Weights of a small GPT-style language model, trained from scratch on English Wikipedia: rotary positions, 619M tokens.
MLP neurons of a small language model. Each row is named by its layer, matrix (gate and up: input weights; down: output weights) and neuron, and shows model dimensions 0-191. Each number is 128 + 24 x the weight over its row's rms, rounded and kept within 0 to 255. Numbers have three digits each. A neuron's up and down rows have the sign that makes its largest values positive.
After each neuron's rows, "fires on" lists the tokens most often at its 100 highest values on Wikipedia text that the model never trained on.

L11.gate53:131178131135106100157133138115162125133182132131112124114123136103107121151133091132130125133110180098150118152131116175123120104158127119139156150094111135106128162154094130128088087064112139144123136157159125124147160115118103123131111160142136113093200118134107136141119184122175089163116159109118111118109120140083165095142139120060113106140120151149130129121124116155117113090105148127117130102122091172121158105163137138139094099128125081128144168101113126092127146139143165079082139163107113143134127142111147106154117111117126116133100128137141144111180138100148089168
L11.up53:132134125085125113168132145127136114107096179105138102144127094160155131123135152154157084160127109144149181171164122106132144111078099129144102160121095149151105083145103129133134134106125111136148093152161136147131134145126137104111128075115178117119129116107119085102160134127123093150104126110135105101097134155175143149091101086158123116116122174142115126106113135149120135113129134098130116066138125182100157120142144154178096121143140136106162140125116119128175128136105153110101132146126113140171113167169117155147138124149099164124140176152113116198124134127110134114
L11.down53:139125133128132159135106077097227136147135112110123111048116136091130120122188114099097162137158161128151125123201129115109158122137123114118121171115138162136130119151099149157125179112101120126124116136129198171108116137139151152134141149114133093111114138145134126145114111131153117129166119152122132155112104136110140099112108088114135113162074131141106114139144137155147119126102146115147101156137145121122140127122135180124146150098089190144127112118094126157145128096097151099117140139132122167140111098124098083173117133151121118142106101133104139134100136130125119132
fires on: " Le", "tri", " De", " du", "le", "2"

L3.gate68:083136121120104149145111168115159111137137062173116115134144117158141080140125149143125136124130120126167119117131103114132149117101088116093109149166138134156134139146139118150089167136156136113137122156156094190144149109128155145152111142187110101098108123127133138165099131144129136084128101106117162129126122138138097162143129127101126126214157117097115120058149158167108143118109129125146128169109091159147141133167121146183110150120139097118094123117116167126130094099128071124118139146122125116139136144158143160150118106115160165139135133134115153110148117134103081101
L3.up68:113153124105121102106168087133123136118113115142094156128162137138203137169157127144150168149126072116130124141115153125124109148153131138141190118123127090157146142139117152172140119177162139122136142121140117195127148133134124123165098118161120121156130166106140145099108157098136130135154118134091131112109167133132150161131140134107166123128171152114122120130181117185096116052130134131160198130106151115094135122140125144150091146148123148122126125162122128118079077120156168131148121114127097122148103132130099132134139124120159124131132123104100123131167103137121148089
L3.down68:141111133102149063086144054143141149085105128114115116106149144147166176171153122156180140132135147144137148150132129119122090155137104111112171128102128139131104160137153158140153122116167129129167105108121153130142128112134118142185132133130101119129126145164127118111139102115138132137122182109151106109136165127108159123109136160126076135098142161121130075177171115109141145098121122099125125104156166078174111120136155135131108120161165161155105120124122123151080114141145149167129140121109126109127141108107154125166142119072121124172127125122154099115107107138132165153
fires on: " in", "ar", "en", "a", "o"

L3.gate325:092133089113136135122171139122105137124116148093110111140099181117149134138110123149093114097144124125108155148107138166138086154107111096140136136089133115140125131121178111129119150170139135141139132171154090076143084081164159081103172161136141130100127104137147156122139179147137097131114114105128119096150109082161139156155096173109145171147145107173109178097160128109146115142118117111139134145100125157083088140122146121113118101121103142118122163092136117157091154122166127154133131126122109161118123133128115168140119154138172138112107110129098133075133096129152130093
L3.up325:112120130145120088100105133106136116148103095130093136132078151097124066079108140159113150123123148104114149114142163134151120111109152106140101103159129157085110124127106126098146138120122107109133130085114111128140136111158167130082162106139142109086105133136170123116160168091156115164111113142124150146100133105128154178104141163124170135114142150136157153126162140129106081161107106174137098100165099086132104121101129136140104153116111144107089119091093175152090074146117132146081139133120138110144144108144133108148182133116117122122139102162118095100156122144111155128
L3.down325:096111169140139145111078140146067168117142165133137129122139097131155108130167078051123141133142118156130147114095113131117131116116136101158098114118104061141124125147093119131115077119144136125157163149145148152135122143107111083149073144141096124161112137158125137130134140173105136140147140117107128111117149127095114105102123132160157133133140136095126156130108148170136115124193148142108140154134112181127117118160115121140136147152124137130157116176123109101133124118126145173174089140121088110116138092161120125107129123091147121143141138146171121168151099157180129154
fires on: "ly", "a", "an", "mp", "al", "ven"

L11.gate142:174167145138146136149115129085114139129087109154056140111164112123146142101123131131128111093157145124145134099112159159133138154159120118125081131130102115154117130089107125157123162162155148108127119133128086169150161139135139101137149140117134109105161108148159142088165125137176123141111134137151158113155101122143150041118160124101088144182129115133143169165159124107120106149125144118149154100106091164117170114131124118124145115101109132106150162124105100136165127135135132126085151121112136100121128103101123113110108126148089083149096154138106155132080130097113171118
L11.up142:111165153131091158105116126169125126132127116120109119132136167132146106156130111150124126086128181120147116130087175145069142147141160112087176175146125094132131133108097190113113148177096137103172115125141165184090052127121118135133081114131154108141128117106142146117109073170113119138121125133154103132167137116109137121108108155133109116136138127140108167103117109104129093089144151139180113105117108157134152153127143130103134142128158171117093117102114101102138124131143191126134136116145124134146128156161151124128151101135119113161123089097144133126127108154137135146
L11.down142:173127116134128145135127122160213158123126147131121143083112143157100134104127086173124164145108142145116139098161134132170143123160143127132143112121117136080157144150121112115167143145116146121158225098078117118121108095125129146119141131113115143165129185116121131134112163168141127128120126145123124174159104149139122141116158162134122105115118105105120125139167126154115150177081127131116152137143099078127097155092133172150157113148117151109159107154129133124137114136134142150138115128101115093124150123165154109113146131085159101155109185115148134136133107154113103148
fires on: "\"", " a", "1", "0", "ci", "fi"

L10.gate106:141144129105142148125150112135141077158159134139118165120091121140144168159104120134096165097104159151105112103099125099160111189141131129175120145136153116105121170101139124149059119091097133128096125137138123115151111107126101138143118174110140120127115101101123135113143181118139118145104149165123098139117128166133146120149134152105130146157170131147079166129134133145175144138113113152111176123144100129089120115151131154144141148078117140142153186131131086127121139130184152122144130146112164110093142127142132127118090139057139115100126126085125144107130151087109093105
L10.up106:129149149114159100090164160133128108145126085140093142121155141123116104116174139147126134124149127120134107121124115159109132109135127130111139142147143069141168113196149158090157101122130108146134152124100088113146157127119169098114113113159070104146067168099152137162137125124102144169107128120102123116131138124131151102143138116131122170123159095156135187158124150133160134134131104122112128147111122078138139075143130132169126157107101138113145154154132163170113147150191132119147159113131139112104114146122141133094128132184147142166131130149160119104125157163091087108
L10.down106:136123108120099113145108154134161114087144131101108151096135074101106157125130120116077123118165100144118129155160130120143135136110135138127103174140158106099145158120158153137148154122071134107106122111120108124089108132108114093108108180120137130101071147142088112117150129126128156179101184098117150144093136147124125095132132129113126100123121155106083147118103140088135117143166100120134146109145186132133102123149111128088128129111104073121116105166177087191121200137102108141130125158155133118098140102152114110143107127105138116125116172117143129134138117131125090138
fires on: " E", "E", "5", "e"

L3.gate121:157115148195101090170170120153129081137085122125117104100149135118146133124107127139099097144140137126122105083122124163103116129114109085115106176109136120155154134172105119129112160128113098137128117140139116133143168110164139120154096166131139122131124099090155168114160121114119137150143096132108183159077122126110160173129117077072130120132133122114093115122145126147141097114150141107144131127136106168098144133113121094129120117125101095091124146159110166104114181153131115162143104106098182167109099134145142131124132069115138153122127155115108146106109138096138083129
L3.up121:073101134143125155123120117128121156073127155131134123105154132121176154183146116135136137189118165171151132156140152156151122195110091129119117123118104113121138096093116066130126100105083121129109103130151125100140118142127117154132152142119122144072084108106140101142124163122148170111122092147151123129162118144139121092118145105132135098136170184150111154150177133143116147145120119104156154146117170154122110178105126124133146121091126126116137168152107146120126138112136144165136132105153120137150160126125176108121089123116103147080123115136119153134131143175154078126
L3.down121:154177101123132098128160080120106107125110119116093149103140121061170094123113168102119171153158162104134105117095152140118159124126135097113106131150138113173159154122134151097179124122139131121126132074102136175154137133097112161109132101143121153137094132123149121090098183115151148132130101136118124171092128142133120139150132162128156125152136091121133143132136145088094127155167101128138135121175097113096173144130131133072160097146150100118168130125119124117142142103126156124135129133131176138126142103114102074099144081146154146107149124129088123106093158140144129139
fires on: "u", "on", "ur", "in", "n", "i"

L9.gate343:122126156126120133122145097134110097141151089106137129163108164133140174138120119110136131132128144127192133112114111149158121187099126123157167130116111090139136125143132167121079112111130158136133099157110099092138137119111129131091100201110122133133168135122159100098150132159093157118097154090100153139128135155133132161119146093122147166132136149096116105116141168151133122119091128085123108134156151076132174115156164133120160112139113073130159100128132161110123152124140151112095121102112122115126119095143132189096136173121103115090115129148079103187142116124126139113
L9.up343:100144129100127159123092140099114129094114098137085125142127141100145143100120132120163147140118140112136107133131120114122133097093134135096148111153144145160103180122132112095110142167094132126135146142112122145128095089121167165165078127153104136123080090108130120168120109137136159121077049151133129132130115173144138126138138108116148156112131112181135121136076062103147085141113161148113120113147143116098137113091152114088146149081142133100190123147123164156127129120156120147141161107129124094164106161083133122124111119108131140138145095098173126154101132130152124133
L9.down343:122085125129120084124157185135145111125098072140115119102107135120123154117095136139154110149145131104129130136168065136110102157125094148154097139144136099099138118127154168148127156080118143178115090140119040120138134092147121145144136132131101183139132128112150095102129144105109138124140142127127159107168151138087157144141144089099114111148151158144125125103171155140152101164162120083107109131161100145155112145090134158109159097148105118116119112115148144094145150145144155119143107115096094145097133117127151075094163135126153109134145154125143102148135138143143123107
fires on: "'", "E", " use", " E", "W", " life"

L11.gate302:113128113099116112117171093114150100106117130126111118127143113120137137138133120140146119137125092177152123095120104135142148100101114105164118158108103126149135138153125125093131074108116097143181129166197086106103141120125166127144141109103105122062165099137147102147095104145128134115134119151124136105146143130126125140138135168120099122131137184109134137116138113166114141163115162126141110182127105195182138124135120115133101120081117135116136098089122126113195126123115148124121129124095149085101081121143169154182121136114116139140114166100135115148160115164168096127
L11.up302:120167124184100108109164121140130107104132111101153077127112148122103100145106119173080103112108113121179101111135146121169146112098152120142138152143106136121099160166152152097117173139153118154139141108139137160119137130146117098119129084114109127126086136130124133104136160107139137107118139116106137134176115135149141110149104107103136114117149112144123086112129132134121126170124129113140078184136109119133111150145078166072153100145101118106119090123141094093162156134120104085128123123142154078063168130170144148118165180150099112100138138149143099112120138131104149121
L11.down302:107142109189116105110140088159130191123177130100121154133110114135132127129131154145131148130131116145144147135107138120154127123124150144143159154091140138136098147160155137112128173156144169130138069102071140110106152138127155129115133158145172142095124165159121138072126134123156168155100108095102117169090100070143095087105121146131108121087151119119132099098111120132111115138176106143133069144146143109162146135130134105127195122133127077112126128107140125122142129125134152128119098139151144094148160136158094137115125175160173142098113127144135091130138126135121147148
fires on: " was", " as", ",", " became"

L8.gate211:122161087136110123159117069134121126100111116136131110136133121133125160135135096148108159137146137121133113119077125136121165155136111115152111067118176093081141099132106143109150113102160128138155150123155096156152139130122145158153155133119150118145174153144151094099106119136164148120079110122135109092135142148105139105162111116088118148132118158085080100132137153121151136149095152154133154108123130119101130073132069108121148154148058115076123105096123181109147124130126134109125097128122165129124109127113137119178155133135091170150163172101118119142154112126146106142
L8.up211:112120133091176186087099129122108136118069142096115138164137112138110128103123103119136115117133159133117163125134142152126114118117120110104143095080143113122119102112089140094146137110083080136104102141123138150150123131143096141154147112173106145142126144147136125099090104090137112126094184103136188099108167146126111106131113073158123160105139151110145135134126155113106128131145110134175151140124160135156129141159141116152140165125129102093093136118103148096122089170168082108141122108119153174164125108141122135119122122099152141083129124128116138146071143092169132098
L8.down211:156127128176147147136136160089112136128135134089124110076111127170103145179125127164136106149157115149109152155113146099098156155141156166088138141118148137203155147130130099139155126131167180148143182140111112126140144167115121112142147137113137112139094119144104106127120111140124141120152120178124126109128148148118141103120093160148152143115143097125130134139140129085144097117145119119131086130136111157162086093120130111107108107105111165132108088160095110075126144152146163171144105085129121143099115120122116067097140119127136143155131169096163109112113090143163114089
fires on: "s", "in", "cor", "hor"

L11.gate52:163120144102123108116091116117165103127127101104135128105125110124138104117142132113177144142092177138182129102164134147102114150165110112091142128141143120148154136123095115118151101115189139122100094134126102084137151111163109097145177098128115082150106112133143100112148101100121141138057159136142125110143098098130165136113174110092112103108145097157141141123150111139124176156162157087141072108111101154136135129164113140151137132153125134108127156158109084145135090134142118152129148118173121106106112134151111135114121119120114133136136140091129127143101137197138072122
L11.up52:120121124120132131126081162119137091118106098138121129170094102133140091082160161149154157093122140108164127144125150143098163145161086072145124139184117146180087124119118107118110114112142159127142112133122122131142128114148091120136145109133117136095102150160090116160121164107143090150143128110124162124149094168135152132120136111106119151155157109124101111142150147117130129188147152146132102163114141152161117140162112117132061122110100120135139114111107088163116129142123136106127098152139123085082122124123135169129112145146165176164131193130107157160117081153113135113
L11.down52:123146102156140148130132162136065116123150113174076127135132145117091171128109114124110092140080135133128135114092133143128114132108140118128133165151075105160125121178140120095140126120129126141100103137104186103148129129103153117105138142136139188142133090107121109110106109169127114107130138134141142054169132153149138119116171153099108116122097135138137094122157105136121133154133103137125118125250115107140131111161121111114137122114141136092107151113109145154123112133116172117148117091120138135108150135120075080110118115101144114127126115112133135172131134106108098141
fires on: " de", " De", "se", "9"

L6.gate169:124139129117115132138146130134126106118137112136135108106112160149110108151148106137107130133143131132131156110163111165112124091134106138192142090147099088125129125145134171135096138094140139129108125119132135108094183106167129131107142102152114166140148091139159155085151181167164134129127111125188119105152078139126075146085112103126102136132123120129092107091099106110149165110163142096159126130173129123091102167149109117164104092113144155141106156128135115132131102181087100130160139124096149128122134126116164108093151121098100125153094138076137151127117137121125112064
L6.up169:116127130138126144178185112161119102132141106108100148113129117112133121157145115147121140193172148156114129095145152168125151122173129117130128124114134098126126097134120120162135094136130147102071134132149141126102122170156099104163088140134125133164159141121118132131133134136144113170093106108161127110190183103162147132126113127153135129115088108069132157141120171119077128178112148081134144146126153128143123118138144103079098112105139084156171134119099147112124110170144149115142119121149167122143114154112152129113145155102112123121154108130100109174159151166144130161
L6.down169:096145067149143121125149147150000124108149118129132116221117143155117115094143127126135103114084123122137102142144134137098129156127116098153113126138108122117110142103157134140122154125140121141119095115090130140158119116138163148106113118144130148104135159126140145122113136135108117140097117137135160103103164147130141127118128148107135118137131104114123139115146168141108108135147123136139108113126153150122149093124115115115151106152080107120171153110124137125104177113109109151125128147129137147148129130154094129119124163125108162138129176139118095143146103150115131074
fires on: ".", "\n", " =="

L10.gate192:144136138131121114115162094137107115094104136133134152100114168112102151164116153124113113150163128192111119135115126160137147104102129145132127158176126129105151094135139107126128164166133105121131123113115129130167126127118141100151118115093116122097165122133146134128130144131099142160156084141096104115073131144133079093092149118123120119139115147166160149094136152090144127125125145120177136123119137167193100155085145157122155147112150099126133178133069123132116090158116129130123136131081179153145134133147118151092153140154138147077149126114108107164192128117092178126
L10.up192:154070106096148096169107144149162124114127122120123151163106161131116148147128133168083144137103151109143127134171123142145102090106154150129100134144129161182166152129145094083143121138126127156136133108120132139180115173120153115165127178139107151124123149119127150109166108111190158088116126122144134144148152129073073150146120141183141095152158083126063127118115090084143150124136123092135089129131156126100131102131153147098114108159131139115173120129112102111124146135156105128154142112122111133114115140158138102143122144135068117107111129139118101140097125119119116129
L10.down192:145161143122119130110137149108232145141080094157140128136125158114137123143114143155142146109175108126091116141102095067146131163150171089130132092145155132121117150116109157132110123127142112091146109100110132170095172167158142097129160090100151103117120186133137135133156126133105151115171148110092098111129087138150104105136144149125162103131127121132117090158140151088157117122135138115140102107133166100133145149115141125165144144163147152174152117152100115136137147140126114120143081139120141136113100127133137120136141135149180123146152102092125153119165125107095164128
fires on: " Lu", "ul", " El", "ter", " Car", "or"

L8.gate362:111131135133081126134146110113146132154133148091130102088123141148122090137144186104136145098137102160115091144116111133119121124132128122155133128118133137106165128122125118128140160108106121111120160107099088115115091170135114135113147111114120123133135161107126115123115135107129121164140102153086126122161142074079170135139165101133100124126121111137176130123163085116108100120120138138121069103119098128120172125089080105091126119120129118113111086153104175141077125124127146086160111087119143116134140207157096117119122062108126148122070122084167104149140122137152109141
L8.up362:163089138148104132146089129124137125119130130149111169116162121137142134131153138115154144106125138158148113145111103060152121146144109127115151117090173113140097117123131160116135101139122106104131109127060116107145122127093136093162092158171110068099126127099140100155160126141132099153144087130139149132111158129157087142116101097121136106118144115122125104160133128149116102141114134109150136132158130132115095121143178120139140126138138100156160165137080093093157106142136134145109097128142116114164113109137098106126094137163126146132129137141035135156067132136073144177
L8.down362:132069130122151121146125126131218100120092111118164109124095147086086108160130145144135158107108178143128132128152106127139101114155096137137143166095125104145152156122120130133126144147123130089133122121142118136068120174153109173121140142136121133135135086157083138127149197073132114147158116125094100117110123125111134090071156116139146138156116137171167156139131119125119142127150112105125117134076108109122144150137155124144164138070102123101154134114128128121106131136138130092148130130145092144132136188125118157086149131162103147096087150118130102119112131146134138120
fires on: "1", "r", "2", "re", "le"

L11.gate32:130141111080156133150154130102153130129159125140134102141113143146152138168123102085118153110123152169226144103136093113122144140157105159170156099140126148154103123135157115127158099113135163106152141162103120111128160139151139169072122146113092132126106089133118167161166158121106107138170109123134114072098103160121117149085126123097130133161125097145158155115144170174181121113112135120142125150103132132141139107091119126166114119142110179144105111151118152106117111095105133112117110082147129112125132112108104171134123138129130117159156130123148111157144114169113125136
L11.up32:159159107097070116146126081140129151171116116104165152130142150130144102093159115104172128162163131098137117141130131119121061137093164119148118151125104116098170119125098121125134110097089112134097139105116148143145123122096153120153127133117091162163152161122150142091116101121158145103123150154133084123092129112133119146124157149133130141121144096109153143125163120130073148118158126124140141147113161122099149101147157099151147129115101169079109132122166147105113108101136099140115106084168094161124086083124115139141126104153146083123130139078149167133143143126180135143
L11.down32:126114135139156133114138088150101113083126087164124152131120152120156114106136111086118127170114163140136114125142111129152138142139139125112141051122141137149117110131128111141140167112164086131095154121112084115171182158082137114116111136143136143131145142092152109139121142127147143102142130140145164110160128100127105099095135141151153134154122122157116110106134106155102151152072116134131157144202113135113148118148122137117120118122117163145105177140114112124168076174163109082123131145125136150122121127092133161174101104179146132103137088124114144118109177072101111111
fires on: " to", " began", "s", " into", ":"

L4.gate43:093105119120130095093209122128147103128169105160118144113153160123151073122153121140101101162170126147139132091172170144159131134150146132118159127093155150113108123164088097154123109082143170145147136162129127138153170139116131107116142129102094171210092138138145140112128136123122114100133181144130106161131128155128186147125097132123173132135160133125121160098113111130137121195106158150102146100118132127131145107085122118136096098121152146136112136128148126120138124109135104147143146146160143103155098118130089149096138125116107143135106129110118140159111099146147107136
L4.up43:122128114106121125127180069123128113135086149089104130107114106133171088134126132154135138117103100114120149160133110126093131126120145090139107110147108149113122121107121137125125103105148136126135108109132121135145140131093162121148146090118138122125149223135140139115129127129137142178091099142117133122125142091122127101156181080106093122139137125147124119116153154162157095145141113134070111138155121128131183105104068120128153146137119123104090165176122132151132111118142090149133110141171129189124133137137164137162140091158143126098184115148177095151148118155101147139
L4.down43:177152102105148156141124105164094123095099130102111135103133103100106154138119126099155069099142149133142062160087140103119131102136122116156088139108099144145122116139160163143122161177140083134071116130126074136114145115132152116132105130149129071100164117120098144126116117176120135115131118089114151123137119088128129126112135142145132172146100113156118137111158130140124139131194140110141126142141154138107120109158114176112123142148084111146110144148130095117148149142161197120091117139136104136131124129156175163118119157158117175106119165133098122094121131108139126132
fires on: "e", " After", ":", " to", "After"

L8.gate119:158130137139123105106118138134138081145115148128128116138130117101118093090145113093162118117110126183173119116126151113126202129140115130116145128118154147165132099165073118087099157142130080095107122141149137104135198126072150105130077132162107163150136155146138108160107125107151156105114103164177162129080131129136129120162140144107177131108108163136140146156147122142143118137101148112087147097134111117144106124135107099126073121143090119100129139114104155112132116115111126180117116124138101103123099101141137121150185097125157122156124116098140112124122140134146110167
L8.up119:123139152136126119097161171139130124105129080120170106128124111100161135145148155143127132108110107117150121102134083111109082115117102157106164137093106109128110091191162104108152154165144093176135150181131139143133171138141111136160152118127126086116118102157136176130171136140098136185154103159141121143130151129122115142137116167159160096117130146158140075139112157169126155163175114110116104166135124136165165091101121141142098144133095126105105111140109140108164167145120138115115105130128134123085109099140119140142128123134159134154149116153143114146165147104077129149
L8.down119:124154138129080124138168159153050160160153105136125103118132126137115112109121128144126143159173164124154144147115174132148132128145115143135108104140115135095131146088091150082126135145100137122097113168168138104080067108105142075138141095136171104121137112112124151142129162108154086118129158112139148172149115140089074156154142103152102109115134119139118131114102111144120151106110081127132107126144140115125143165127123122139110112166107107108160178099113084136174134160132111082115142118171104141117154150114117092090121139142101132118122152103122128107132087123117154102
fires on: " as", ",", "o", "As", "It", " As"

L11.gate440:146166114140142148118123130130163128164144133129130130104086087133088129123130073159148118148141107146132120145095142119112109138133164131163133095157109085132161158119128149145143143106110121079080109164194091160161167135091160079103147135125108157131110123120138152144122149158140116139112135144160090155120151139118111107079124157133084112138122126142177134138120092063152112119148120114150154125086148135101146138156155123107087125128077172121140175126118190096111100131122149126109153125118138135119138152131139105127153142124093160151125176102125117120138158146152140113
L11.up440:115122107180116124134113149165129155157133168139120083140114154157088133120122100121152161152080154133096094141107113109123135128132105185152135145130148150128128097134108122130131141088131087141113132137156134137129116115120137156156105142126182171130138119132176123113163086123141113127148123157150104173094130134123102091088098173146095138106094124129122110101078124118097110121142091124119120123146172137121110130128109097061093136141120160101115159106173152150143112099112133159128149153117135195154115144169110120114138184116115131155119094122154149141094129145094111099
L11.down440:105142112149118137154142141129128128128133151141146110060111121075162128144143121136136166147094144108096146105127120140131119096088121140126136114151113161108151135112149083120156134101124133133135117142088089134082074146110139158150069150121119124130133128083127116123156116120149138148152137155125112148102107155116097135176108144140075146124084148123137100139137105114113131126202099107103125177093117076142131165149104137120143122132117119128145163135147111091171145129115091125136122185129119141123127142140140067163144119122110104156166120151149140073142094120108124189
fires on: "0", "8", "5", "1", "9"

L4.gate81:161140138130089110131146153126143109116125171130122173132161106141153162159147091120121138087124137118135123126100189135122158107100142134141125107150154140119102121145142132118102129149180158123146143136161119123153150138150141132157122116126118125110121084163127172129126111105142176136123104135156126133115107110120150123139133122121116101137170117139160150146116169148117117127119112133156115129129136079122147113105104132120088207149050127105109122118155172123169093121128134132091138161058132130134063111142150182130181148134140099122156189113112122140127146111130087127
L4.up81:131097099145130126140152124083137120110119114117134123109126128146131129122155126150154137139112108136102166143115120144102117125142155163094091145109122098091137169103115104126184108157099136159130171131160133112129163126143134162141109127104072120139185124136134107116147122083118133141124159107136064116144127159167147100143145125119098127094081146148113131131112136154105155140120174124133157167155121200082169117124152126148125107114101107137171132129159138135101131107185124162126133133120113140068096130121134124174125129136124143089141123137124128114048085132116149090
L4.down81:102099105132106085117144158158041188120150140128153124171144163132161132123128140114141077124147145112112117145149111181143120142108136113115122109160139163125117137078160111104118127079144146139122151128186071154134136150108095153130093128099140149124153152134141141145129155119132142116112182132146150120082102150145159151111140169108116134090101138122149115115128096120138130123121154059143121117147122092126144136109156122120103161131163123103144143183127124155112063138151090111099134121131166145114136135116171125121115132135118103114091146137161154152141118130132124128
fires on: " to", "s", "t"

L6.gate360:138110150114146091129184160073108115126151165099105124133127139099157073145144108096116093099122122133100164124104163134156135144113165110151053158099096141125123158124130116112116154159107151122117132144124153104095131150128144099122142199128135158119126143156138144121152143158150125162113161164126125107174133095154168086116130132126150157169079104151109141087115153084125135115148103116120067107133120121163152133122102122121128123115090104100116142097102142127158137101139127115101115130111136150107117131164108136110137108158129175141123158123110164085117120124112161114
L6.up360:137104119108132123095148164129130118109135119117153136103151112122117130092168102148098115109124141114137119161071156140105124132103129080081119132179120133123091144109125113164153156120107129114175127123110142135144116104150154109110146141125121157116129160126116081114078137140119117144111167129126165125077159089141144176093129134115106137148138112142149123116134142126132127115110114148185089122126121134147074140063150142098099077143113142128143125154122102109151166127126147151130170118118107145174098103117111135090125110135133138092170075171060091146158139132121168129
L6.down360:159169166160131120164090131134202131152139145096139125046116157095100096099104160078120150146095133118142107171158120126117109116125122129103143107125137154116147063118135164133138128132121131107128168117103119103211101136115092136083121176125115109131111101118075141152109111118135135126096154189129096134135133137146136101114145124137122094127110120130124105132108110190110153164137115090149134138132126127117094143137144106131143108114120137135143171118109115094121133165143154126122128125118133120098098158098112116106170120103138138149133124136148095150149126136169115119
fires on: "===", ")", "man", "able", "an", "al"

L8.gate476:146123135115149100125073111138170097149132157151143140110126144136129128154074112135137114098119160107133121125147148138124113143146120161132109109087145118122123155137115092083127117109134144147078128150131117087121133108067134153114121110155126166149139125131145132165108138127158109138136113075162128142121075155088129126080121148100102106138055100121122153072166096121164184131158117110128126143109130134093121125160123144119127107094134114135145126096082117121115125135156098112118098113093144113100122129108150122184155136104103142136116165114076135074099092149130138089
L8.up476:110131131155111127088134123155115090143138133141104153123153098144103158146138122079161150125111146078107092134164160139121119141119118123124076084149150161134124154154106159067125151164175134126135130131131130145134124136060163121106152133140141119112157103123083108094147116090166104153075128104118166139115110099159122111133171101160144115112130157098131141103148195139115168137168153131144158146119108125140075152137131112105115126124087078140131131143112125140122128162104149127100110148100149163164092112129152118149172141107162130155104146132143146136131129158122105124
L8.down476:137136100137116092132154159145088125111158099135130164205150126144151125095136121164133145141132082080114130157120148114081158128111142093114115137194129120132078153116160167132126108151133122140130152197132167114150158116106159157110153101099136100144089139124123114140108131088104113138129130095102168108089156148126113129147165102150126108122135137143161147130126136143088118154139126167115144131156139116119119152113121086116121066104119137111102107125163162129128129159113096139117149128119137176136181128126143115081118109163167102106143127131162097129144101136102150109
fires on: "\n", "s", " in", "co", " of", "."

L6.gate496:122156128129146095132141115122116120146121132138117110136120095072123097158153108153131096144155148145139113145077135190095096153117098101109150161126131108149099129117130097139088124120136141099117120146178120119147136129148147132131118117177113134080153103194132138139150162138148101143144110075142132108111129133163165091082102155075136160147126100094094096128103140114110112149134126133142140127101107135129121136132126097104103090102091142102135144136129178104184105106117123125063091123101146148114104146092162175114160158134131137155134123101125166117163124155143121136
L6.up496:108145101144160089121158131113080134097119162110153117165133137065135143140148124142105155143131143133092141126099107144117118181114085137115162155099133124111136122138123129145108130144144120146142127091128156145129112156141125157144178114154128113142147144143095127123127177101144133133154116086102127119111161118175120135089120148152141168087142128122106079158117147146078100150122098152187089125131138097114082165120146134095117091111139137101122137168135166118160129142146187150110131097122166161059136138140136144102182137135119125124142118137138151095150150155138139101
L6.down496:138141130120126145124102121154000106129130162136128145255138148141138153134116121141133138126118128133154121159117135126152125141140119136113109114151126115131122114147107144140148151132127118113119111157121133141115150140121119143114109129116122120161089179123155116134104128102125148105109136122117140159151167104109129135126139129094146121122097131133144132155142127164111141134135123106098126125173134124116125144127142144127149149136144157130115126138137107128132110119137116140129150138113138159152134123119133181114145126127135133111107114134130103148104119176156110139
fires on: ".", " are", " be", " also"

L8.gate384:136160133111114137151117113093189107143076106131107134082128137141138129121098152126157143083100157186140128109116148125140107086130094113152126145105112116113143165084091136140126104126161164116099098150130098109124133097135137150114135117191088106123141121112141120137138139119133099138110135124111149098131130096112130104135099107094131108142152096148050161129140171139136127130099168088132137175117088144156173110163109124150137091147103106103164125110136127117132124118165112139121091103102147094102142087117105141118092118091140087124135113119083088121115117118150089118
L8.up384:082139144132138134161129087150118143087095132127160131136181114126160104077124139145133178136130116140154136109125123127144070139126102102140131123094118127154106140106105177123114094128146120154114118125120105115143094142132104167095147135108105069110118128128167112180099135196140150113093091097087114157112119136122151138124110166116083150151082140109101109148128100130165140139133145102101175163125135140143172106125133151116122166112071127129159125121124163124106126125124134073111148123100102124139116138129112115070088102133119132114129116117087104123091136158106126145
L8.down384:087160125149083130130126130178113096123135158140113148131105135097131160126168131163159107144117142139127069108141127152087125120151142103100133153141140145150142103158141124093145116138089144131150082084133130142133111101102105142105144130187156128138134095167124114129106114137148101110138076131133134117152123142151131088125141098129128118160145189090059130138160109139140147119142165105152124124158152123120137089113111125090134160083123129121141136116126147090114096085098148163110109123096120102094161120063104087138124137106102129117106129192099091135118140122121135122
fires on: "'", " De", "le", " de", "de", "é"